Weights of a small transformer language model: untied embeddings, normalized queries and keys.
MLP neurons of a small language model. Each row is named by its layer, matrix (down: output weights) and neuron, and shows model dimensions 64-255. Each number is 500 + 25 x the weight over its row's rms, rounded and kept within 0 to 999. Numbers have three digits each. A neuron's up and down rows have the sign that makes its largest values positive.
Before each neuron's rows is what it responds to, as a language model described it from the Wikipedia text at the highest values.

Description: Place nouns ending a proper name or title, such as Cherrytree House, Bell Tower, The Hidden Room, Old School; also word-final pieces like e-at, Eas-y, and tokens after No.
L6.down876:492465506498469523494506482476513429535516505526515515507533499453515531496497517478492532513536522538449514473498502513535477478499502515473503534493490497530504490521458493481513500503491531498487504482472480470467498490516487486536483511529482505503477490509491447506483511534484473501495474532520512509466481527501502518495532463487475489525504513519558529520467527510471458462474550510546511480504476503482478504509509477468467499482444505535498489518508520542512544522532495511508464513467501547469480450516503500517488510492482539519519515481524502512500465513515491542

Description: The article "an"/"An" opening a noun phrase mid-sentence, as in "created an immersive", "is an architect", plus some digits in stats tables.
L11.down1198:517546500489488486506484490460524519471490509480508510472448500515481497539505493503509501518520480508536456475478460516467475519513502462497500475482540507549516507489509505492513537485493497516481493505505485498461509504500499552482509533567501436476511455493502508507498492519492498518541523475505535520479431489479496476507491475539485464490418522512502476502521478506520463548492494479463537518492511500538522469502477486469505458490504519519512511477505457465484485502493487486487453472484482480512511511486511530482501490518462522452514506490501536488529530510527503488

Description: Second or later digit of multi-digit numbers in tables and statistics, e.g. the 3 in 23.8%, the 1 in 21 votes, the 0 in 307.
L9.down633:528519487486503488437453476485493508468513531489491469501492535506474487482493494532502477457497533517492497486486446517470570521484485494494459504445519497502472493471522466542511524514505474503530506510525442482518452538508512493493533485513520484464516517518487487524534442508524534498486483475486472451486502494507475517488519496543443472461513529530498546537491469500482484473519487473513513509499520527509490521500541502551409472436514502535486448525501478501491478485536500518509457487521524511492505507515509527516513505541495535549489480522561502502462493489508504526

Description: Second or later digits of multi-digit numbers in tables, stats and lists, especially 9, 8, 7, such as +49 and 54:17.
L6.down1434:472508449522475495489501478555490480495490500501513524485503494479467479485517490486508522486490502512497512499484494515465482516522422467473487510475472522506517523484496482493482500448499495486520517473469476524498466479503540526478539463476525504536538500512490492506533499541537522476493509450513513510516507503487487480456492528502489514544523458538497569493514512523517525467529507493487506504538504519506526533465486473463493477507494489478474479558472510532487517477562524496496494496521520465457534483494496463509502466491430508491474511488525461478481509484501517494

Description: Opening digits of numeric amounts, especially money after $, populations, measurements and counts (e.g. $6 billion, 12,600, 55 mm), plus count words like two, ten, several.
L6.down768:477448491468503490507493494461523508505571575479474527478538494495532489512560482471509555490516466512507470486514546494532467501474515483491501495474487482484470450520492474509466509527501513544510516549491519524447468480517486469497515497488507534471508495515513495548552452513477520478472524539500516495454486508518488544512506496487479524495480572484525471534501489500538479496510485465530476476475508498469498479497525510487509505509466505484472480523488529461537549497539506471493497473504457529516537490500465482500513487482503499513526520502502500515566540473492552468

Description: Final pieces of words or numbers that repeat or mirror an earlier parallel item, in tables and lists, such as week-ends, Blans-ien, 4,30-0 hours.
L11.down838:501470506480495552510519521493488489486481508515488482490513461509505502485523527487475439500492491469476493529505473454537474471477514475569480501518466481493455502536542471476545498512516502477477493501523530466531518496509510529504502505449508476497532481531479525473535485513495529477497487475484523572469529478472461492494496487467491501490567506471463522517442527497530517470496484464505465502501537529486535467489495500468520513495504521475513506520464526485527493502570494488526527497512512504535498519530518527502466493473542543522480489525488531533519472479476490479

Description: Digits in the middle of multi-digit numbers, mostly money amounts (the 2 in $625,518, the 5 in £500,000), also counts, ages, percentages; weakly number words like three, eight.
L11.down1389:446484482462509516487506509496494501517510517461527500498487459482505494479441483490486482505497497506527550525513462498505533502514474480517477534502488505467496508505516489501499543490510504480522510450491519481538458499457476472471513539502533452519530473521521508495486491513541500478518509548496486498560508486495499474500524516467542510520492477475512498536477458493496491521512541490467453507474483504491523469517503493500461497527503511465494479490511523492564511548488488483506497544501465524524508506530514496451501534550550503489483534491509507495536526524518521503

Description: Quantifiers, numbers and adjectives just before a noun naming people or groups, e.g. "80,000 people", "deaf people", "local fisherman", "African American woman".
L11.down109:539498553496502508513514492485493520504515520484514519508479512480483476504513468466490534446508497507482505477497514514510500515486508495551535504520526493466532496485511543495487523498540469543491485502521481503502493502496528466495488472493543530505476487479518492510536507505507497506443519479452498496494522538481535489490508486514533528494532514538492546470493548516534497482497446519509512529516497470525507497536480485500514494485454494489459541513543483469534484477502497526586526503506465501536487476536522498524492537490481493516545531541533513511507467485488531551

Description: The digit 3, especially inside geographic coordinates after a degree or minute sign (e.g. 82°24′31″), plus counts in tables, scores, dates and words like three.
L6.down547:491535498477530510478470493475481515514479497509500507489500499454495501515484484535528513514456547486517506487509477530489497482451467511518512499472566551547508497523468455444485521506480552509475539473504483487517529451482469509499510496498487491491522448520496519515499504505483477519491462474478422490513501480466475500510491497470462509501462510497503472517488496524471474510476471476520486466514486535515498493496487494503523477467518505481486527532531507502455550468508481526481523523458486500487543505481554529489485490507496496501501487461480486502489506483505496509

Description: The digit 0 inside multi-digit numbers, strongest as leading digit of coordinate minutes/seconds (32′05″), also years like 2001 and table scores.
L6.down1177:495483538529502484499488531495507548531487486469532479478521507491514549467520484532497494490488544533485442497509509515480509514498554485516516493548507480495497537516533502459494542539461491472480505507513488513506520485477499540524501489503474502495502509478514526542513527502517519525515504480518504485518513484507554519514482491488544521500461517492477460469498514520507480481506473483509561535479502503510506492477491497525496509507515534527509495508521427500518481543501490490514489457495524506549527523468470491550490532487495493517481534530481482508515476516536495508

Description: Determiners and adjectives, often word-final pieces, opening noun phrases for a field, scene or era, like cultural zeitgeist, emerging scene, musical style.
L11.down446:527502500495527536515454504520481499525508525496551475502475513487491493502502521490464503439530454516495521494497522451496492468527459486517509518449496577492517512484500469493519481515494482515488463492500495494474504542513480547531527466484484482533544507462475512476504506477466493477524514475483509470505481467493495519478486553532511507454464524528539505527481492511517462467472499479518453506504529508490497439521540519501495469536490489463491457511512497540538476519432486490503469492520484501475477475477514478447505470483479494456490494514534519478472505504501470486

Description: Last digit of multi-digit numbers giving counts or totals, such as populations, votes, attendance and money (4,33-8, 38,00-0), often before a table pipe; weaker on section-heading words and "of".
L6.down1068:473511529505513503496477464520499470473529535535468508489511503495491470554510494477465470485479474482539483481562503498477548501534491503483509491494520476531471501534508514537474469518494480518487445486524522495501497492535512493518501506524526476538571499582543510436482486558512511480538571495502511489473518486476505505517469496484514541508585484506463461492540496532460527512510501507489543507486526531491472486524490499467474488459501511502448458485457544528493506502499545498501517516525479495558522488474502545550533484497518480475497507509547478477485494511519446475

Description: The third digit of a four-digit year after 19, 20 or 18, mostly in dates and tables, e.g. 19[0]7, 20[1]3, 18[5]5.
L11.down866:519480540504505522502446477513526505493497482462466523458488457483565474436510481481477468509515501478512517541487472498519485485476514490524498520493523528504506508498506517529510477516485448489509495504468507489550536503476472492531489498499499514513473519521460478491476485505540480504464497541526489418501506476490529513487472460491483481525515511459483507479460495503517481491505526519468510479460525508457551524537499500494497491443498535494473503500503494519465462514567521515478496505524532485527489466486497485470489512489483549492485490512528481475517486521499505478

Description: Number digits, number words, or "of"/modifiers right before a plural noun naming a group, such as 3|0 vessels, thirty clubs, influx of scientists.
L9.down917:457481497487473514476530455454476509511534480516474507497505499551483486539465513507493506483493514473511511500502483510486448508502511448470509470469478483555533451492508536515447507492504526525571537540531481477517425480491524527486517478500490522502481548495551514492503490443515503489508483502530522539466497520471453484510534468522498525515542493509482484510471495496496489460510522485508533508489491487506513482503482518475494505497476482507473501488525493500502484500496499462460524530553520506508468477512501470477465496473515494477511517473501579489542438476496523539

Description: Opening parentheses right after a noun phrase or title, digits in tables and track lists, and predictable word completions (Ave, r|ush, up).
L9.down844:505461513462447485481476468502457526501549474441485479516538531526504495455482511514484486511517525513518479449505497491489516477473433515505507506504502541490548492466476507512514508492510518530511496505505530526534543500448529511510480507526474485544502497483537475469524501499493518478537530508512480502526522496522486515538445495499520494493515485490508493498549461498521516479504497515504527538538447509497477529506513459524495557480503486476454455492448508502538529469525491475501526516520530492510513523526483522502512487510526489472530500532506507523497480517485501506

Description: Last digit of multi-digit numbers in sports stats, match-goal minutes and election tables, as in 32', 15,742, 440; also last pieces of foreign names.
L11.down397:492485549484549534522496470481492498451530519507437513481493483516504487523495483518525518503474529479540532522434500511521470469533509466523533497503517459510484518499484496496529559500507544495495528503501489511541464481457495500491484515455509525477511505476507490501521531499499460542526475495481511486471555550513479498552475472460518518485472499474459514482494450515473475504479519450515520517511522513470520483518505501510494496508488484560487497489456448504558480504513539499487502493449498531447527488539502471501507496478459497494557510503507512460451500489499506467

Description: First sub-word pieces of words split across tokens (aer-ial, mult-iple, mon-th, bott-le) and middle digits of years like 20-0-1, 19-2-6.
L9.down127:499530504508462516524500483469505482500506482484446507443531510498509531528564509458488496485531480499537490515483503528488490507469524488505524511494540475512501509484539500490540534522524530505500555521531502496530510500502561493525562493510510530445498486480473516554513568495492510514515523478484518494474523484542503476490424475520531490493549485509508456477465510542468516539495522518475492528487534498525535545535461477491501507518492523510496533490497449474538477499514530458536537540491473496537503502522495499516507483544513536496522481499521504506512500541452485517

Description: Concrete nouns ending or completing multiword names and phrases, often in titles, tables, or building descriptions, e.g. Hill (Owen Hill Road), Tower, walls, stone.
L9.down990:482479493484483496516481498449515533517465521471522458452504489499516460509484518513499533447513531519495536508504484466485483479513505476516472497471492507506535504523486524499484492490522475478541494523572492541450539524524500535498513502518493546484511470507492502505511497463482498496513479494498517525510507494513508495510464491532538477517509481442501461500481477488502474499498471483551521543531538481468503489459514499493531500485495574469449473483524524467456468486532556461512485509524485499491481489450497518499487461522526525502500480470502457525490478527532476469

Description: Concrete nouns for terrain, water, surfaces and built structures, often after "the", e.g. earth, lake, shelf, surface, wall, roof, sea.
L11.down1313:489505487488549479486447504486512544534504438465495498450506494513532494549510516522481492524492471508432453491462497470429495515484442512539493474498556507526503504476514463501516482486496532565523479478511505516470552486524489533435498496506449501537469515457496464482534487495491512479526537537488475513547537483480459511503484482467524527524469503516481516501541567521491529513489475515488495504450482509498544475499506530529487517505503520526502489463457508496508478483505517528500504524513519508526531479488466460500497534504515495542457480488532545465488494469489500465

Description: The second digit of multi-digit numbers, mostly money amounts after $ or £ (the 5 in $65 million, $475 million) and years (the 0 in 2013).
L9.down240:474457500480495485497518522499460486532493492505563481545502509471524517468510480500472442460506523456498489464469478494536495500492515497438502539512475476485511514467489471518487466517538518511507459454506464529525511476490537460503454526507561476498513497457499463458417535525504512509454505507489485508488488504516498533512509479528495515501466467476499479493525515487448451495510500515526518462506485495492483497457519522526455525513499512503499511507544483477507478467511504495469413494500460543488492530523488506481504504468515531524524521504486493492510515510485521525

Description: Adjectives or participles (often their final word piece) completing a predicate after is, was, be, e.g. cylindrical, inconclusive, known as.
L9.down645:486492490503500481485530487498512498520491525513497490526530476476436464480501490474465524537492511505472532512530502486453459519490459507489473526513505496504558559485434511489538486544517484506424507524476493514507472520495486545513498530515487476532532513491504501514475497509479508478494479482525472469532490470476500507514489512465468440495490551506514499516507503469543455495522508512512510519476482500559464478524545541525490466506463489503467448503497458543480516472554488526500538462463516464538521462530513473490514536497462538487520497562456469497492532524453493448

Description: The token An or an, whether the article or the first piece of a name (Ankara, Anchorage, Anca), often after table pipes or parentheses.
L9.down1121:518525449560491538491475486511509485443492506492500521452507517490485502526529499551481510492500536502529445476481528486447478483548488523496527484543512489510481463531498522492479501505482526467519507476524503459513483532474491493483526506510503473508484536563492532475532531496488525474520513486484514550467510457518548478468532493535476515497515514506461488529514477523486527496498530516469496476495470493452496491492465469502509525523492498574482509458516510467535488485462489492478456526497500506527444458466481469441465503487527482492487490482526490509525495495506467497

Description: Verbs, participles and words like compared or along that require a following preposition (to, with, for), e.g. responsible for, associate with, coincided with.
L11.down36:513483544531511517512496505537448500504480511524494466537510513482460509484497536466496451512527491481516504525522498440478503471513516488458493544502492512510541481522509495451512464524464538496454502501521478435483535484500489533473529537515503521464495526487512503472533500533480521480510493476517496514526461508534499498532474469496505499507512488496465524527484508523513504502532522517514475530503446515490491509511515508487522488510517506522500492484520511469526528523514511505447498507492505474486481506522525504483525502489536525515537503512453484485478445496508500517

Description: Mid-sentence words or word-final pieces inside noun phrases, often just after a preposition, such as the, temper-ate, revolution-ary, terror-ist, Soviet.
L9.down510:519506523484474526533509464523509504510484507491502578481494508515519495516475543524506483512492490507502502463487490529529543488501519491530498496551525464540529491512535522528500529509517469524473488499512489463538485469511487478512512543510479541507444488442526509507453527518514494517496505504436545502524511476520480500505506553492512518507435481484510495498449521463485473544485513536510495523552546513529475477455522505507493466512493520519495464493529525499493549475468494517465497493505509528490502560532529516544504550460488490500475499490497493522482516496476477522

Description: Evaluative adjectives or their final word piece after "be", "proved to be", "was", or "as" (essential, cruc-ial, v-ital, difficult, useful), plus "a"/"an" in that slot.
L6.down890:503514489518506514472494507495503490492499471501458505518499469527509483510527472504507514503504516503518529501487508511515521576486502516541507487511491499481521529491514518479533490533510514510491528508512477529501464483509458475485490519432510489535529541506479515504501514523477509486492479469499500484510471506480508523538528512486452504535548469496478577543486486507500518496528458514446500543507455532505518481508512479495509510550497501515493504528517517504498476518514547505488499513498494462508497491488528490487506480519471498520522459523521514473489475513487519511

Description: The word or year digit right after "in", mostly month names and years (in March, in October, 1980), sometimes "an"; also name pieces like Adam.
L6.down1033:547542478523473480484493533488528509497521492505468469459528513495547516527523526462493500497480470510536499500519505534477553470499470483494485472500538491489499520505494517513476506490496497498495496484522527442541531510492509500488472509555470516524453487478529492449523478501508507477514473512545506503519521515507506491504500507516508552543504463517456547477458495535534492481518448538476477503502498469499453463512477514504519530475481531493488496483515511447509507540471497493564511467546501501512503506468499529493510529511493501461424522497518508519517531453529464459